{"vocab_size": 8192, "bias": "none", "tie_embeddings": false, "init": "normal", "init_std_qkv": 0.0331, "warmup_steps": 200}
MLP neurons of a small language model. Each row is named by its layer, matrix (gate and up: input weights) and neuron, and shows model dimensions 32-159. Each number is 128 + 32 x the weight over its row's rms, rounded and kept within 0 to 255. Numbers have three digits each. A neuron's up and down rows have the sign that makes its largest values positive.
Before each neuron's rows, "fires after" lists the tokens most often just before its 100 highest values on Wikipedia text that the model never trained on.

fires after: ".", " res"
L4.gate4:132138093199106118146092151103136101165109165088150183205100138166128143129114106140144211116210104070132153128091114082146132103117105145163139204108110108133176156090130187152171085163196108152179181179131150118158128116077108146167080131145097154118114116115187090129104096098139109159123109102094124160190122159096100161124114116163120078126122068153163057137081135103102118124099
L4.up4:147136098138099177131104134129139112130073175158118117141121123154141055126106130141146160206111115123107124085232062114065096169188158145119137136165059083101147127051120147131122063132191099107115140176158136117084147183109129140138084153172146186130121141115094167159108120150146125130164134071205169123181101114087141137121106151110112081136124154148109134108078163126097152182171

fires after: "."
L4.gate77:162131189146117152108123186093141163139143068137112169115137113117114139102113145128111094190151096106133158052148035161157069064209136178141178176118169128137132114125105072126099140103142155173111125162166124136114103084097087136112170141152136166132085106080190072124114088109114128122091129145170141155118070122094153085104081058135110112169120120186190181065140156048133098134122
L4.up77:085145145079117107080218114097152135169096111146109136089096153161144153176121107123093101128132180130122085121171132174123123133214121163112065103148131138160083114070106165114097113104176165110148120135174154142100114115091070097143083170149081152125126123128116071152135094155107105117141157128156141164099151202100160110081134053136102151157170076170160152085129168073087192144086

fires after: " S", "S", " E", " P", " A", " W"
L2.gate265:149102101126138112122095128127139140143102150148097137185127101135112103127151139129159143115145129114159133109170088174215128113137123155120155160119168139190110128133164180158142122108070115122160135170118119184123131124175078126124117088144084170134101103165125139171124117124096155135173120172133188141108146103078118141126155129192084143194110150075098161106169136116194127145127
L2.up265:083088155160082099105132099101117085141073142104126079081155081133111088148089103106106160139116084112139152131072170142120143168171132072143133122135096136058067139096176157134110122102167137096181105183150139051090191206078102127091146144136130104099088068171173179135192136165162144096168126118141080121111184117137139129102188095181153116177183142131129157155164123088126166199157

fires after: ",", " km", "°"
L8.gate327:048131085140124160113151140133104124104177165162058064157173135094080118115131083078193119144153099125157154112084108078164126119132119140086166156138100149106134168097153133108133118087129073079132128116102092138177117137126146130140154138166182148110160102153141138129172152153163145132126110144123136164077131143154160107124144139101092120178105143092162100088096112151147138128104
L8.up327:155114097110128108147174110137125143161160127125105157121090102133116154097177132149170159140151130090094139163187106101063152113129171171146105170114084130098191093086120132163095126160149135136114107180140085179177155101101120076177083078114144125106082190098147080120140095122134086091128111105169122152048164145110148108087151133136144111116110155174145131145135070091096129145127

fires after: ",", " 18", " in"
L8.gate12:157138151193145098209139176181141111121061185101133141174093113181112102109134173128187124123164071139151109132110100090157208081105151105125160102146143196136066175138115146111105201148151117159139171131167100069094167188124121149184117122092090089118160144098137139144145171147116134125159134165142126116123058119134087163175123108148113106106077182131147073084147104175149101110121
L8.up12:121120124102161107127173123146184108099124150139116073070059186133145116109090218131108193149137136127150134158199115130101142135116146131106102144126099143123117107100107130140152093133210160128145171127130098127166142174158185137114163114154162076134129100118140100131150096094111081207151099147103112160145106152100145075114118096103110164127138127109181124122076147123111121128112

fires after: ","
L8.gate271:099101107114125167126148126201164218126209149160138151161118137160152152128109143112142087140154141169118136142123120126177097082108118109163076145093080119146083116041110121158135054141091115117160051093122119177124085078151105128168143049107099117171131111063156138110159106074145142159174131129132123134130125142110145167148088135057138134165170125104127072195212078152127138074123
L8.up271:151130176125139134144141122133130147135118065087112104123086086091153146129093144127115074114099147157113147148128140114160196153095102077096083118065104163103135140195131111167180061138135105126135164146107142160128085131099086126177090175137141151158088086190123122132152082056102125112141101111141122117068041097129167118110106192123122116106049104120122173145163128112091143118099

fires after: "\n", "\n\n", " mem", " \""
L3.gate36:103174158175125084057079165158192110094140149116132095129117098112158166121086077113123161142120113104158114171120159161129111150116185099129085169175126115157096178165164139142110145199138197100118117129090148172181152109118130095075099153176094142106162170147137166186132137165093166160185181132127143170159101042108086130094111078139110081144137096120124098144093114129124121143169
L3.up36:139122121139085158042122138130143160115099114095082152149118077183173089142145117139125138185116138101149040127129147166088159142130131085103115127108134069098109131156101110121039180070108151147068113153104128123140117120143087122101140154159146166126129096130134086114194103145138146075067130137177128120100137148141112220093134094124093112099143093158121145058130113148090056183146

fires after: ".", " inter", " Inter", "P"
L4.gate197:155121166122190160111134096181150132079128131107113143125140117111103126127087050149147170139101163143102071120123142121129122121181078155074122127156105197177150121165104132175194084123197136172165135120133106095159142119134100117102113110125168143193109097083118134165059222214072093147101174097180123116098110084102111125101117111159139152147138101156180125137157186105085124110147
L4.up197:128139152120128130112103105091157107138142160196182156126104094122134123160124139087211163134045091164103133138057155105096116139135097117129161104130145096108189164103083165123134126171122131186120111125168109097126143143171105087178119099072096153169111126165117055083157145134153098118095147137129041089121127093212074120122107075141146118143143115147122075135110135108080133175093